config.toml
n_layer = 16
d_model = 160
n_head = 2
n_kv_head = 2
head_dim = 64
d_mlp = 640
vocab_size = 2373
activation = "gelu"
norm = "layernorm"
norm_place = "pre"
norm_eps = 1e-06
positions = "rope"
rope_base = 10000.0
rope_fraction = 0.25
qk_norm = false
attn_scale = 0.125
bias = "all"
tie_embeddings = false
parallel_block = true
init = "normal"
init_std_qkv = 0.0527
init_std_o = 0.0
init_std_up = 0.0527
init_std_down = 0.0
optimizer = "adam_variant"
lr = 0.00154
beta1 = 0.9
beta2 = 0.98
weight_decay = 0.28
lr_head = 0.0048
grad_clip = 1.0
warmup_steps = 441
schedule = "wsd"
decay_fraction = 0.684
decay_shape = "linear"
final_lr_fraction = 0.0
batch_tokens = [16384, 32768, 49152]
seq_len = 256
doc_mask = false
train_tokens = 152000000
steps = 5082
dataset = "wikipedia_en"
MLP neurons of a small language model. Each row is named by its layer, matrix (up: input weights) and neuron, and shows model dimensions 32-159. Each number is 200 + 20 x the weight over its row's rms, rounded and kept within 0 to 999.
After each neuron's rows, "fires on" lists the tokens most often at its 100 highest values on Wikipedia text that the model never trained on. A number after a token or word is its count.

L11.up171,218,184,236,191,201,200,214,184,194,193,203,195,208,184,211,171,189,226,198,205,221,178,190,174,180,250,212,236,233,183,208,185,195,179,205,188,206,192,208,204,190,192,138,227,178,164,216,174,204,218,186,179,194,214,196,177,167,186,165,202,212,228,233,220,182,188,181,207,159,191,207,200,170,215,204,211,211,196,199,216,187,170,181,217,208,242,226,200,212,219,201,208,204,163,202,214,220,215,248,164,152,204,216,184,202,226,222,201,205,200,204,176,198,236,213,193,202,229,188,208,216,203,211,226,212,165,204,193
fires on: " g" 17, "ess" 14, "t" 10, "at" 8, "g" 7

L4.up237,198,177,208,214,207,194,187,186,169,218,239,197,167,172,211,178,208,208,192,205,227,203,198,203,187,216,191,168,191,209,176,205,217,180,223,227,166,206,226,192,190,191,207,216,212,173,185,195,206,187,208,210,221,186,191,190,206,199,195,193,177,234,244,184,209,187,203,202,200,209,189,224,212,182,198,193,183,205,223,255,166,175,189,244,170,208,207,232,233,198,193,155,192,173,192,172,200,202,212,211,201,177,229,166,213,191,216,201,225,200,221,200,204,241,200,179,159,227,217,211,199,208,240,207,185,184,188,212
fires on: "A" 93, "\"" 5

L5.up600,238,196,176,156,198,218,203,207,201,206,227,180,218,203,200,214,182,207,176,188,191,233,249,172,224,178,206,200,220,197,201,178,196,248,174,201,198,212,179,194,211,231,192,207,189,173,211,190,208,232,200,213,191,210,246,182,165,226,161,198,181,215,219,193,229,178,199,204,197,177,206,226,193,200,175,219,197,205,249,208,202,207,210,210,209,197,196,193,228,259,216,186,202,183,222,160,173,190,206,211,184,181,213,213,185,206,215,212,177,177,200,159,172,227,148,213,219,199,170,185,208,174,179,218,192,198,214,229
fires on: "p" 24, "ity" 11, "ide" 7, "ly" 7, "il" 6

L5.up512,204,182,236,187,219,197,212,203,191,208,222,245,203,175,217,205,199,231,203,216,216,205,186,185,195,170,192,181,225,172,214,216,237,211,180,196,186,180,214,180,160,201,218,208,176,202,173,178,251,203,138,199,224,189,203,244,159,209,198,226,219,209,172,186,190,183,155,216,212,189,201,221,184,215,212,240,180,179,190,201,190,195,195,216,158,182,199,223,202,219,197,218,190,237,238,211,178,189,208,208,198,242,226,182,165,205,199,199,225,195,179,200,193,197,193,191,176,208,179,250,198,203,223,171,183,191,212,180
fires on: "er" 13, "and" 11, "en" 9, "ome" 9, "y" 9, "ig" 8

L10.up56,211,178,227,234,197,191,200,254,224,186,206,206,218,202,177,199,193,164,209,205,155,184,198,184,168,174,202,225,194,172,196,183,177,166,251,191,154,177,184,215,187,199,211,195,158,187,216,185,209,189,198,193,211,194,226,169,182,218,221,214,221,197,167,159,199,188,195,198,177,181,229,209,230,212,188,212,213,221,241,215,205,203,181,211,163,227,210,185,194,191,190,161,173,232,228,216,230,202,188,215,201,186,216,202,179,210,184,187,213,204,240,211,208,192,222,238,175,199,202,219,226,202,205,191,188,185,208,187
fires on: " women" 13, " children" 12, " she" 9, " people" 7, " her" 6, " father" 5

L5.up526,219,197,191,188,202,180,222,176,201,204,227,179,188,177,198,184,212,195,214,193,209,216,195,204,175,196,191,194,204,197,192,164,192,203,202,258,187,198,191,150,186,218,180,195,213,205,203,175,197,223,205,224,216,162,207,196,171,236,202,175,205,221,191,215,205,193,167,225,211,217,231,219,213,217,190,217,207,212,247,216,180,197,171,229,171,207,196,209,221,213,165,164,196,159,202,170,232,197,181,206,180,203,223,157,194,183,213,215,240,178,204,175,192,228,230,183,165,218,222,175,206,209,217,200,218,208,211,178
fires on: "." 52, "==" 44

L9.up571,193,178,193,210,190,226,181,207,192,244,219,218,209,198,201,186,185,181,188,188,184,193,190,180,229,225,199,167,221,219,177,175,183,187,190,245,205,180,219,198,185,213,205,224,143,188,188,195,195,233,179,228,222,204,219,205,178,228,209,165,183,205,225,174,192,204,195,181,209,173,237,251,209,175,178,219,177,203,189,183,212,215,190,198,201,191,219,195,216,199,192,162,209,204,178,196,229,221,195,231,219,238,198,201,201,193,232,178,242,186,189,196,204,205,184,221,151,193,221,169,185,192,210,195,189,171,201,212
fires on: "," 35, " " 16, " pe" 6, " and" 6, " in" 5, " 193" 5

L2.up472,236,177,195,210,207,167,230,184,168,176,234,213,184,205,179,228,167,213,210,188,221,184,224,210,153,195,185,159,217,180,216,185,212,194,215,223,210,206,230,206,199,206,211,216,198,179,189,160,239,220,156,224,189,191,198,203,174,211,200,226,185,194,209,179,196,181,192,205,203,195,187,224,195,202,155,216,213,203,235,179,204,223,189,217,175,190,210,227,230,182,183,202,165,193,192,172,195,211,196,224,190,220,242,202,183,212,208,201,219,191,217,194,207,236,188,230,172,172,224,204,187,200,225,169,212,190,206,175
fires on: "C" 38, "0" 20, "20" 19, "U" 16, "Q" 5

L13.up451,216,211,246,219,193,236,197,213,224,184,193,225,188,171,178,195,182,205,181,216,236,207,194,220,209,143,169,173,219,176,211,190,177,195,207,251,181,212,200,184,193,211,200,194,156,216,189,209,185,217,189,185,189,220,214,237,175,219,206,186,173,205,214,181,199,207,174,185,198,203,172,188,206,217,231,190,163,231,205,211,226,167,179,201,210,201,187,188,226,239,159,191,171,202,166,177,201,205,191,188,199,176,239,186,213,201,223,185,240,172,189,170,190,213,182,171,183,182,210,216,187,225,230,169,177,183,199,196
fires on: " " 44, "-" 24, " \"" 17, " (" 6

L10.up20,233,162,234,224,207,178,227,180,168,190,209,163,216,170,201,197,193,210,227,168,195,199,199,184,185,193,168,225,203,180,191,218,200,186,218,193,166,209,222,227,174,209,188,223,227,177,219,188,222,257,213,220,203,236,207,176,183,204,162,198,214,163,235,186,194,180,222,199,202,214,239,180,157,208,199,202,167,212,204,190,236,197,188,228,194,217,176,225,208,180,185,214,206,198,181,206,203,207,215,178,179,196,204,206,203,218,200,196,237,170,203,218,258,194,203,171,188,191,170,195,211,190,198,210,197,186,185,188
fires on: "s" 17, "ig" 8, "ib" 7, "g" 6, "ess" 6, "ep" 6

L11.up393,221,210,202,193,185,205,204,170,183,207,228,195,204,172,189,240,186,174,214,182,182,202,209,208,184,194,138,197,174,214,207,224,181,172,199,230,159,196,222,216,221,186,197,207,204,188,200,185,199,193,210,169,201,223,214,199,193,177,200,250,216,224,228,206,157,214,217,172,215,197,237,175,221,199,191,218,205,192,199,188,214,189,197,188,183,211,194,179,257,208,164,197,192,222,215,228,236,211,170,203,205,160,218,197,199,200,209,190,230,209,220,192,196,187,195,178,198,213,195,217,188,198,200,182,199,173,218,170
fires on: "re" 19, "em" 12, "ch" 11, " November" 6, "oc" 6

L3.up232,226,173,184,197,219,178,220,226,225,205,218,208,179,224,206,220,193,212,208,160,175,154,178,174,190,207,186,213,173,203,181,184,218,218,236,160,199,198,209,216,201,200,219,202,182,185,194,178,199,174,232,194,190,181,235,228,179,174,199,183,190,211,159,187,187,207,197,176,159,182,210,206,176,227,215,242,204,203,220,242,169,209,175,222,203,207,170,222,226,185,217,178,203,168,207,186,245,202,188,190,195,213,218,218,203,173,191,199,209,208,190,217,237,259,217,219,171,193,191,184,219,181,188,172,221,208,211,205
fires on: "R" 18, "A" 15, "L" 15, "ate" 7, "===" 7, "ly" 6

L4.up638,189,161,194,239,228,187,209,197,200,216,240,208,171,187,202,198,169,170,220,211,211,198,205,206,169,221,204,184,225,209,212,184,213,194,181,202,167,204,210,199,167,206,213,235,211,178,187,203,209,211,169,213,226,202,192,216,187,188,165,180,188,223,227,165,227,200,220,179,202,191,196,240,192,208,156,232,175,202,226,236,194,199,162,223,203,231,199,241,211,208,196,198,199,206,175,200,232,182,221,204,196,183,215,168,182,192,202,194,201,200,231,190,196,206,188,209,174,223,200,162,205,230,225,170,205,170,177,170
fires on: "A" 81, "I" 19

L2.up307,210,189,188,208,207,215,179,261,162,212,201,176,160,225,218,221,177,232,236,210,205,167,191,196,198,215,159,171,206,187,185,195,199,172,205,199,214,186,181,194,174,207,213,221,169,177,211,196,215,217,209,187,211,192,193,224,222,193,202,229,191,221,188,200,204,193,228,196,187,209,227,235,213,229,199,196,205,257,190,162,190,198,171,198,181,188,194,205,235,203,192,176,192,215,192,178,231,178,222,206,193,197,199,168,226,231,208,182,207,161,215,215,225,227,206,199,171,211,207,206,198,172,212,191,209,177,228,201
fires on: " No" 36, " Go" 18, " De" 13, " no" 11, " de" 5

L5.up374,191,200,208,208,214,230,199,178,186,225,190,197,173,158,199,209,190,185,239,189,177,158,223,180,182,178,154,194,221,222,194,217,185,190,189,224,204,236,191,219,186,197,158,225,170,190,216,164,223,211,222,198,192,207,215,238,211,189,214,181,182,195,229,228,213,191,193,198,188,207,221,217,208,189,193,220,198,180,226,225,183,198,210,206,149,214,193,183,201,195,203,217,179,209,213,191,185,213,189,214,183,231,228,205,179,248,209,195,188,200,217,254,249,203,192,195,151,184,217,216,196,198,224,205,188,192,188,184
fires on: "y" 27, "c" 17, "gr" 8, "ac" 8, "sc" 7, "sp" 6

L3.up352,258,160,174,199,206,203,161,211,205,198,195,209,213,197,191,210,204,217,203,160,219,166,214,187,185,214,144,216,196,192,199,207,212,214,220,219,172,213,214,223,202,199,217,201,167,155,195,198,217,187,216,197,219,205,257,216,209,188,172,181,198,185,158,175,179,194,220,187,176,191,175,210,204,209,195,207,206,189,214,210,181,201,191,200,196,218,198,218,258,219,208,168,189,182,184,211,211,197,231,202,194,227,214,191,218,224,189,203,196,173,233,218,202,216,196,218,217,227,197,200,216,176,237,221,153,177,195,173
fires on: "==" 89

L11.up610,223,195,203,193,219,205,162,222,175,190,235,212,231,182,190,228,182,182,198,199,204,197,214,222,204,178,177,194,227,214,147,204,196,220,224,233,176,162,199,218,149,212,221,159,219,215,208,192,211,183,176,187,200,220,197,198,190,203,166,199,188,167,200,188,174,191,190,193,247,178,200,194,228,193,186,242,199,214,224,190,202,176,181,204,218,200,252,219,180,223,180,201,206,201,206,207,214,194,223,160,178,228,203,194,198,225,178,230,211,201,180,176,210,201,209,179,198,221,182,214,158,208,198,189,223,216,180,211
fires on: "er" 43, "ro" 28, " inter" 7, "ul" 5

L2.up85,185,187,187,198,195,191,198,195,186,215,226,168,198,192,185,192,179,182,217,207,207,227,227,192,197,215,209,198,195,191,193,195,159,212,193,207,214,176,218,191,165,211,190,216,215,211,177,152,200,217,169,237,218,148,216,223,140,184,209,184,206,205,219,186,195,209,190,201,199,193,215,255,208,227,190,212,179,225,238,228,174,195,197,234,185,188,205,210,213,224,170,169,200,208,207,168,227,221,213,207,188,211,205,192,174,205,246,215,234,202,196,190,193,226,184,204,184,199,235,180,199,227,194,133,212,211,198,224
fires on: "." 33, ")." 25, ":" 25, ";" 7, ".\"" 4

L10.up308,204,191,198,190,239,209,167,199,225,174,203,163,224,202,227,213,187,201,221,171,205,216,196,183,207,199,193,208,231,220,219,179,159,211,234,240,173,190,206,193,176,208,199,218,208,221,240,190,255,208,169,171,197,208,218,217,204,187,238,185,188,214,208,203,208,148,206,203,209,193,210,184,208,239,187,238,186,224,164,184,194,201,186,195,214,192,180,223,196,201,207,204,198,166,167,175,197,189,230,176,206,182,204,208,225,190,204,150,215,194,185,182,232,200,210,207,208,197,238,217,167,185,184,204,229,170,204,185
fires on: "em" 22, "rit" 8, "um" 8, "ust" 7, "cent" 5, "ed" 5

L2.up37,208,204,182,186,215,211,205,196,195,199,204,180,181,185,182,184,211,216,231,173,217,213,238,177,186,168,185,169,209,194,185,187,180,195,199,214,210,160,213,190,182,208,172,207,190,203,189,231,206,240,184,220,217,194,214,218,167,226,214,185,216,210,194,214,196,215,214,195,216,206,228,244,212,218,183,218,182,237,237,194,182,192,201,220,184,193,220,210,191,218,162,163,181,170,196,190,207,196,207,182,165,199,222,169,194,183,248,211,263,180,218,205,198,221,179,201,164,207,213,213,202,213,204,206,210,203,192,173
fires on: "." 80, "==" 20

L13.up523,205,202,173,218,188,206,206,206,239,185,216,188,243,210,217,233,189,213,191,199,181,184,173,201,190,211,187,193,200,200,192,221,169,162,229,182,201,196,200,223,219,191,154,213,198,187,179,163,250,212,207,212,195,176,196,202,211,197,171,208,209,179,212,170,157,157,220,193,200,201,175,239,216,216,225,236,195,184,207,200,212,192,164,217,207,179,193,216,199,197,188,214,199,219,169,198,191,186,228,193,195,200,219,187,188,192,209,215,208,178,180,222,217,226,185,225,184,188,212,207,240,215,222,222,212,208,223,183
fires on: " Con" 18, "ast" 9, "ar" 8, " was" 8, "on" 7, "ten" 5

L2.up376,232,189,164,231,198,165,166,165,174,203,211,192,214,219,194,214,172,197,180,215,198,184,207,216,206,216,164,215,215,204,186,203,177,210,206,255,209,178,203,194,183,194,253,210,203,177,212,190,212,203,160,215,190,216,230,206,192,219,191,193,183,195,193,206,177,194,227,208,199,219,198,188,219,200,188,228,178,236,219,165,191,218,189,232,207,206,197,212,208,186,178,188,209,171,148,190,198,194,215,207,189,183,203,172,205,178,165,197,210,194,215,188,182,207,179,240,192,203,173,176,213,202,202,178,186,206,189,168
fires on: "==" 57, "or" 11, " ==" 11, "ology" 9, "on" 6, "uring" 4

L2.up206,237,183,184,223,227,178,225,218,181,227,236,211,199,172,208,205,170,192,225,168,226,207,222,180,180,197,210,191,219,193,171,197,210,195,211,210,165,202,186,202,183,229,200,229,172,153,183,187,228,230,179,200,223,187,200,208,202,193,216,205,165,197,215,201,206,176,184,184,186,194,183,215,188,177,138,215,144,225,226,197,186,204,188,219,164,197,212,227,214,236,193,197,169,206,181,186,191,213,211,182,202,196,231,191,181,199,216,208,210,188,220,181,212,231,173,175,192,230,218,199,188,225,205,170,201,210,195,184
fires on: "F" 96

L11.up349,235,189,187,220,193,158,224,206,176,228,184,168,209,198,227,187,148,198,199,188,198,205,217,186,192,213,210,196,205,177,212,186,182,195,225,217,181,232,186,183,184,200,189,229,193,199,221,191,212,214,222,197,217,178,193,226,174,236,199,221,195,183,200,187,212,195,214,176,184,179,221,179,181,241,235,212,183,217,200,239,179,183,200,198,210,238,217,163,236,211,208,199,202,178,225,180,225,208,183,178,212,206,216,183,161,187,198,230,227,197,209,217,183,201,222,226,194,186,211,169,192,199,210,181,170,183,192,207
fires on: "p" 28, "st" 22, "bor" 7, " t" 6, "t" 4

L13.up188,176,176,212,212,219,220,221,229,174,211,215,194,200,168,217,219,163,186,223,185,167,223,236,156,198,201,187,191,192,171,207,239,193,187,204,201,210,203,237,176,190,215,176,241,187,228,183,191,222,215,215,186,185,195,219,219,184,228,180,211,221,192,213,233,218,201,193,220,212,194,215,234,179,229,214,225,222,216,176,209,185,184,176,193,195,242,210,186,212,209,188,214,171,185,215,217,221,214,196,208,171,198,216,183,136,190,190,181,156,182,194,197,182,221,167,233,206,233,226,180,201,196,231,200,175,195,202,187
fires on: "t" 14, "a" 12, "p" 11, "ant" 9, "in" 6, "ul" 5

L2.up414,204,210,198,224,219,184,225,197,185,208,254,199,192,162,216,224,180,226,179,187,211,178,199,209,180,219,188,185,204,217,217,206,209,164,199,213,192,208,232,197,175,189,189,213,224,175,180,177,205,198,221,214,199,193,215,256,169,182,175,201,178,207,207,162,195,196,222,181,191,220,212,223,165,200,195,245,171,167,214,189,172,175,180,226,174,204,202,226,230,189,187,205,168,181,198,209,198,179,190,161,192,243,216,178,185,200,205,180,194,211,195,211,237,221,200,232,180,196,181,181,231,229,212,184,211,182,224,166
fires on: "A" 75, " Sy" 17

L13.up284,179,204,219,237,185,216,170,226,216,206,193,211,160,200,155,191,193,184,242,162,191,207,173,211,201,196,209,168,177,169,162,219,204,161,230,208,175,174,184,218,200,216,207,217,163,195,211,192,219,207,173,199,173,153,242,215,190,198,203,199,207,205,206,189,190,181,182,219,218,214,161,195,220,200,207,229,188,228,217,172,232,168,205,211,201,197,183,193,190,235,195,201,192,162,198,220,236,211,190,211,216,196,209,190,211,195,216,176,196,195,186,179,188,216,221,210,197,164,193,179,226,224,227,195,191,200,213,204
fires on: " (" 73, "-" 11, "ent" 5, " \"" 4

L3.up493,235,175,162,207,243,211,199,221,220,192,223,215,222,232,217,188,195,217,202,163,196,195,197,207,196,201,168,201,176,194,187,172,206,229,205,201,163,168,217,228,194,194,251,175,222,172,193,198,197,194,248,218,196,228,251,202,200,186,195,185,184,186,156,232,205,210,221,205,185,204,211,176,197,182,187,210,186,216,207,215,179,188,172,212,209,228,178,200,226,208,195,189,194,177,179,199,218,187,220,209,169,247,211,212,218,229,177,211,227,194,196,204,196,217,193,222,179,170,209,188,238,183,196,202,203,177,183,167
fires on: "==" 79, "===" 21

L8.up498,203,172,188,195,199,189,206,231,220,217,202,185,203,195,214,222,214,214,198,186,181,198,211,207,217,233,165,216,197,188,203,184,188,187,189,188,189,173,193,229,162,190,239,219,205,190,217,226,206,205,191,219,245,198,223,207,207,206,185,206,240,183,164,173,212,195,231,196,203,184,203,240,256,234,216,203,197,225,184,194,181,200,181,194,205,181,237,216,221,174,200,160,190,220,180,198,165,163,235,213,182,207,194,185,198,232,216,193,206,178,222,193,226,201,215,203,192,215,184,198,187,179,195,176,174,181,166,207
fires on: " —;" 26, " De" 19, "ne" 13, " se" 8, " te" 5, " de" 5

L2.up505,192,174,199,183,208,218,213,204,195,224,256,203,206,179,191,246,188,212,189,180,184,204,197,180,212,211,215,206,197,192,202,190,237,204,171,163,188,185,214,168,176,212,202,205,196,194,184,194,204,186,198,225,219,183,212,209,148,190,214,208,207,165,176,215,202,205,188,187,195,194,223,219,181,205,217,205,178,192,225,202,161,212,195,209,161,248,211,205,233,215,223,211,182,171,213,203,221,189,182,164,219,208,222,204,172,204,194,181,206,209,160,220,228,247,198,193,176,198,190,157,211,194,188,162,224,195,238,189
fires on: " st" 17, "A" 12, " se" 11, " Sen" 6, "ate" 4, " kn" 4

L2.up622,198,187,209,205,221,219,196,215,193,212,203,196,195,179,217,217,181,211,209,197,172,184,213,174,154,185,216,214,205,200,194,195,192,178,184,218,185,208,219,218,180,197,201,189,212,171,210,188,212,194,212,191,177,168,226,233,209,185,204,220,181,200,226,196,175,161,185,170,180,207,223,205,213,188,158,223,189,203,240,199,164,226,148,206,184,216,188,214,243,204,198,221,168,215,170,185,223,173,208,200,187,197,226,173,198,231,206,196,210,197,216,172,187,242,218,195,210,238,229,211,212,207,209,207,214,189,190,182
fires on: "==" 68, "L" 22, "====" 5, " =" 5

L3.up77,189,170,235,180,210,209,197,195,171,184,237,207,185,194,223,188,174,217,216,180,211,201,193,192,139,211,207,200,218,176,202,211,198,196,227,212,181,202,214,184,223,190,192,185,184,160,206,187,196,193,202,184,178,189,211,221,194,213,227,225,161,201,209,184,167,181,195,225,193,201,218,199,193,219,132,198,217,218,231,203,162,194,189,200,182,192,264,198,211,194,202,185,163,228,169,171,188,189,214,191,191,199,227,161,207,199,192,228,192,182,236,199,208,220,235,184,198,192,238,230,210,216,231,207,225,187,200,183
fires on: "S" 27, " S" 27, " was" 15, "s" 13, " would" 4

L9.up59,218,163,182,236,193,201,219,206,190,212,204,207,210,163,199,202,192,193,223,154,228,207,214,197,200,195,191,175,230,210,181,209,186,188,187,225,187,174,214,203,180,225,236,211,162,197,189,189,197,231,199,207,229,196,247,203,164,231,219,206,148,222,182,185,238,197,222,165,213,170,211,218,176,208,192,222,195,189,210,194,208,193,202,179,217,187,191,190,194,220,217,168,203,193,182,167,197,220,211,191,187,208,207,188,235,203,219,204,273,162,183,215,212,192,169,212,145,197,215,196,194,201,205,209,217,203,179,188
fires on: " and" 67, "," 19

L2.up448,163,171,232,192,224,192,199,200,179,165,208,178,197,182,225,202,197,221,220,174,178,193,185,168,173,200,195,186,176,203,186,213,225,202,182,195,208,198,198,205,195,210,162,222,206,190,201,157,216,215,190,178,181,169,210,219,171,179,235,219,178,167,210,169,199,157,188,208,202,192,229,228,202,212,195,231,202,186,256,192,157,186,164,223,184,228,214,219,236,197,214,209,208,208,207,175,223,195,217,204,161,194,224,187,166,242,196,215,203,204,216,215,202,249,217,191,197,230,213,201,218,204,232,214,201,204,203,197
fires on: " |" 37, "p" 13, "\"" 11, " =" 8, "==" 5

L9.up0,223,203,182,206,194,233,226,219,186,204,219,198,168,190,180,203,195,182,196,212,214,223,199,200,189,162,174,183,170,195,168,201,217,198,226,240,200,178,215,229,197,187,184,197,214,177,216,203,205,217,194,215,207,208,220,199,207,205,201,161,204,222,223,222,220,164,203,211,212,177,192,187,220,173,193,206,212,219,247,160,214,173,165,211,206,168,187,196,201,170,188,188,182,171,182,223,172,172,190,155,185,209,212,171,222,202,253,221,223,199,217,209,214,222,197,173,199,207,225,202,188,209,197,217,201,175,199,194
fires on: " It" 38, "-" 13, " there" 11, "t" 5

L10.up165,222,196,229,213,216,166,195,196,198,200,210,199,184,199,195,208,170,197,212,187,173,187,252,205,204,215,170,216,218,208,222,199,165,191,212,214,164,210,211,190,204,197,193,193,192,208,204,187,203,172,178,185,194,212,199,221,209,211,220,157,187,175,250,198,177,185,228,204,202,194,229,194,204,209,185,254,181,214,188,201,205,224,199,224,171,196,208,206,211,200,216,194,197,163,199,233,213,203,213,186,181,216,205,220,231,212,175,188,225,172,218,140,215,183,190,186,256,225,206,197,224,223,173,160,225,165,200,189
fires on: "ol" 35, "l" 10, "ed" 9, "c" 6, "em" 6, "ent" 6

L13.up46,197,164,199,219,170,184,184,226,205,214,199,181,251,236,175,196,197,204,184,180,206,166,213,195,239,209,148,183,185,208,238,211,224,191,209,233,189,187,199,214,200,197,194,174,201,204,227,218,187,229,180,203,209,189,219,199,234,200,218,197,201,165,182,212,187,215,230,190,208,181,182,184,195,217,214,192,187,202,202,172,176,215,204,204,174,219,202,202,189,152,173,235,175,181,215,192,208,182,224,170,187,189,198,171,189,201,179,206,216,199,197,196,211,229,215,193,199,191,195,199,186,212,192,182,141,195,182,221
fires on: "ene" 13, "or" 12, "os" 11, "on" 5, "o" 5, "m" 4

L10.up123,251,188,171,227,195,219,218,231,188,178,203,181,197,216,196,166,178,204,175,179,213,192,215,207,155,172,163,176,208,202,199,209,157,211,200,210,190,193,203,197,209,216,190,248,179,190,216,191,203,220,175,200,213,167,194,197,195,217,179,180,228,220,232,191,204,175,204,214,219,207,171,174,221,224,183,217,206,228,225,209,223,176,181,219,211,185,216,209,209,221,187,186,182,209,205,160,222,212,200,165,211,197,213,183,196,183,269,210,207,199,182,215,200,216,199,215,200,219,158,228,181,214,225,223,241,153,213,210
fires on: " it" 30, " It" 17, "t" 8, "imes" 7, " be" 5

L2.up244,219,166,176,222,215,190,194,211,213,191,217,195,180,187,197,191,197,251,201,215,217,197,247,163,186,225,183,196,197,182,199,186,218,181,200,193,161,202,223,165,158,200,183,205,167,163,176,197,227,217,153,209,240,189,192,197,198,215,202,182,220,206,230,176,207,186,227,175,188,177,197,224,185,225,168,192,191,179,221,229,175,199,191,229,182,222,226,226,258,236,208,208,183,170,181,188,205,202,192,194,199,185,219,190,178,182,217,193,205,199,206,201,186,218,189,203,183,227,194,227,190,217,239,190,187,206,180,212
fires on: "A" 63, "+" 7, "ength" 6, "33" 4, "the" 4, "====" 4

L4.up154,197,194,239,166,185,198,213,180,200,174,235,190,177,199,228,166,207,208,181,207,199,197,247,183,195,192,195,173,204,207,171,183,182,209,197,234,210,194,183,218,225,204,228,207,204,185,191,196,176,199,212,193,190,199,229,223,149,202,228,203,190,181,219,155,203,160,205,216,188,211,202,184,217,218,149,221,172,211,236,219,192,185,191,220,181,178,236,229,202,230,205,180,179,220,189,188,236,187,213,183,191,181,227,158,186,212,220,240,197,201,226,195,163,215,199,212,190,176,200,192,219,191,226,205,206,209,188,185
fires on: "," 78, "S" 8, "s" 7

L4.up296,190,172,187,208,219,195,236,182,157,190,218,219,176,184,177,211,190,200,234,215,222,205,224,197,161,223,208,169,222,201,211,211,183,186,228,217,186,186,228,177,156,194,186,216,197,161,170,170,231,187,207,224,204,181,194,193,183,201,195,209,207,231,215,184,215,203,201,210,207,210,206,227,227,191,179,227,184,186,207,190,211,206,210,223,169,194,231,253,196,181,187,204,186,166,171,190,193,214,214,175,164,215,220,164,194,204,209,197,215,205,194,196,209,198,173,212,165,173,232,202,182,217,249,182,189,183,188,158
fires on: " 19" 49, "uring" 19, "20" 16, "U" 9, " 195" 6

L9.up261,241,218,229,256,181,194,220,236,205,199,257,199,216,155,204,183,191,153,185,200,193,202,210,210,201,165,176,170,231,198,193,185,169,182,214,202,177,221,219,199,175,218,201,187,165,198,190,183,221,206,221,181,213,193,234,224,173,203,211,222,161,179,212,195,217,170,180,181,203,232,201,221,194,217,165,199,203,195,223,216,182,203,211,178,236,171,198,214,202,239,185,204,187,222,171,180,189,195,193,185,179,185,213,196,203,196,215,220,216,183,189,171,203,202,168,188,159,184,225,215,184,200,215,205,229,195,211,181
fires on: "," 76, " 0" 6, " s" 6

L8.up615,188,182,184,222,198,198,214,190,161,230,212,199,203,172,194,185,216,215,230,184,207,197,219,196,211,177,200,155,208,197,191,186,188,191,166,239,166,173,187,196,198,214,191,216,158,189,216,208,213,210,166,228,237,187,242,207,159,233,209,216,215,208,230,187,205,197,230,201,224,192,242,217,221,207,175,183,208,182,229,197,233,225,169,169,176,169,207,188,194,195,175,208,195,188,172,197,256,211,190,203,207,173,216,200,210,199,210,210,230,172,201,208,178,185,175,195,178,218,196,230,198,230,217,202,192,212,207,193
fires on: "," 47, " h" 11, "ra" 8, " there" 4

L2.up183,236,220,184,211,207,180,185,225,170,237,209,217,211,185,212,178,194,213,225,168,233,186,223,177,162,220,205,200,193,169,153,216,210,194,179,250,175,216,207,175,213,211,215,223,190,164,187,188,211,216,208,185,213,193,185,227,192,207,245,199,183,216,209,174,230,167,195,185,203,183,194,183,229,189,181,213,167,210,228,162,206,210,193,218,182,173,210,201,218,200,170,203,183,213,169,179,174,234,226,194,201,192,222,178,191,206,215,213,219,184,226,193,183,230,182,179,175,214,236,231,203,211,223,203,196,178,223,199
fires on: "N" 37, "F" 26, "H" 15, "D" 6, "B" 5

L9.up378,207,181,192,214,213,192,194,211,208,224,212,196,176,190,195,194,183,180,235,200,180,182,223,246,169,243,183,200,205,187,188,183,193,189,203,212,156,234,195,182,186,205,215,209,195,192,210,204,196,213,154,220,181,208,219,194,183,182,177,181,163,201,193,185,189,180,210,195,209,198,172,239,217,203,165,234,196,208,196,227,177,194,187,211,199,225,195,217,219,249,203,192,195,212,210,210,223,208,252,211,193,224,212,196,188,205,175,173,202,191,218,210,204,206,191,269,175,222,215,194,204,195,206,196,187,190,170,180
fires on: " A" 29, " E" 16, "E" 11, "A" 9, " the" 9, " a" 8

L2.up200,225,181,234,200,220,185,186,201,177,190,231,161,199,206,216,238,192,215,207,173,192,181,193,181,184,202,174,210,221,181,209,206,214,182,202,205,202,201,183,218,188,201,190,227,194,194,201,193,239,202,189,192,173,164,229,227,206,193,228,224,168,233,157,172,167,205,197,183,196,189,225,190,194,187,198,216,209,196,248,169,160,199,155,218,202,246,168,243,224,193,162,211,182,206,171,193,202,209,205,211,215,242,226,184,170,231,209,216,184,189,199,184,199,228,213,225,205,202,208,207,211,216,216,197,198,178,216,146
fires on: "==" 25, "^{" 17, " League" 7, " Year" 6, " IS" 6, " =" 6

L2.up169,209,160,214,220,196,192,208,234,197,217,224,209,184,178,192,220,197,221,215,183,217,196,238,158,197,230,183,213,223,183,176,206,205,187,204,214,151,186,206,167,195,202,230,209,162,162,189,187,196,214,191,197,209,191,218,218,193,161,220,226,183,187,191,215,185,171,210,180,184,176,199,203,172,183,184,216,205,198,238,189,170,198,168,232,175,229,212,220,239,215,192,212,176,204,149,185,186,199,219,182,199,202,202,174,170,224,222,216,212,193,221,174,193,230,187,186,201,233,198,216,205,193,230,188,193,193,224,189
fires on: "F" 63, "f" 17, "H" 10, "====" 4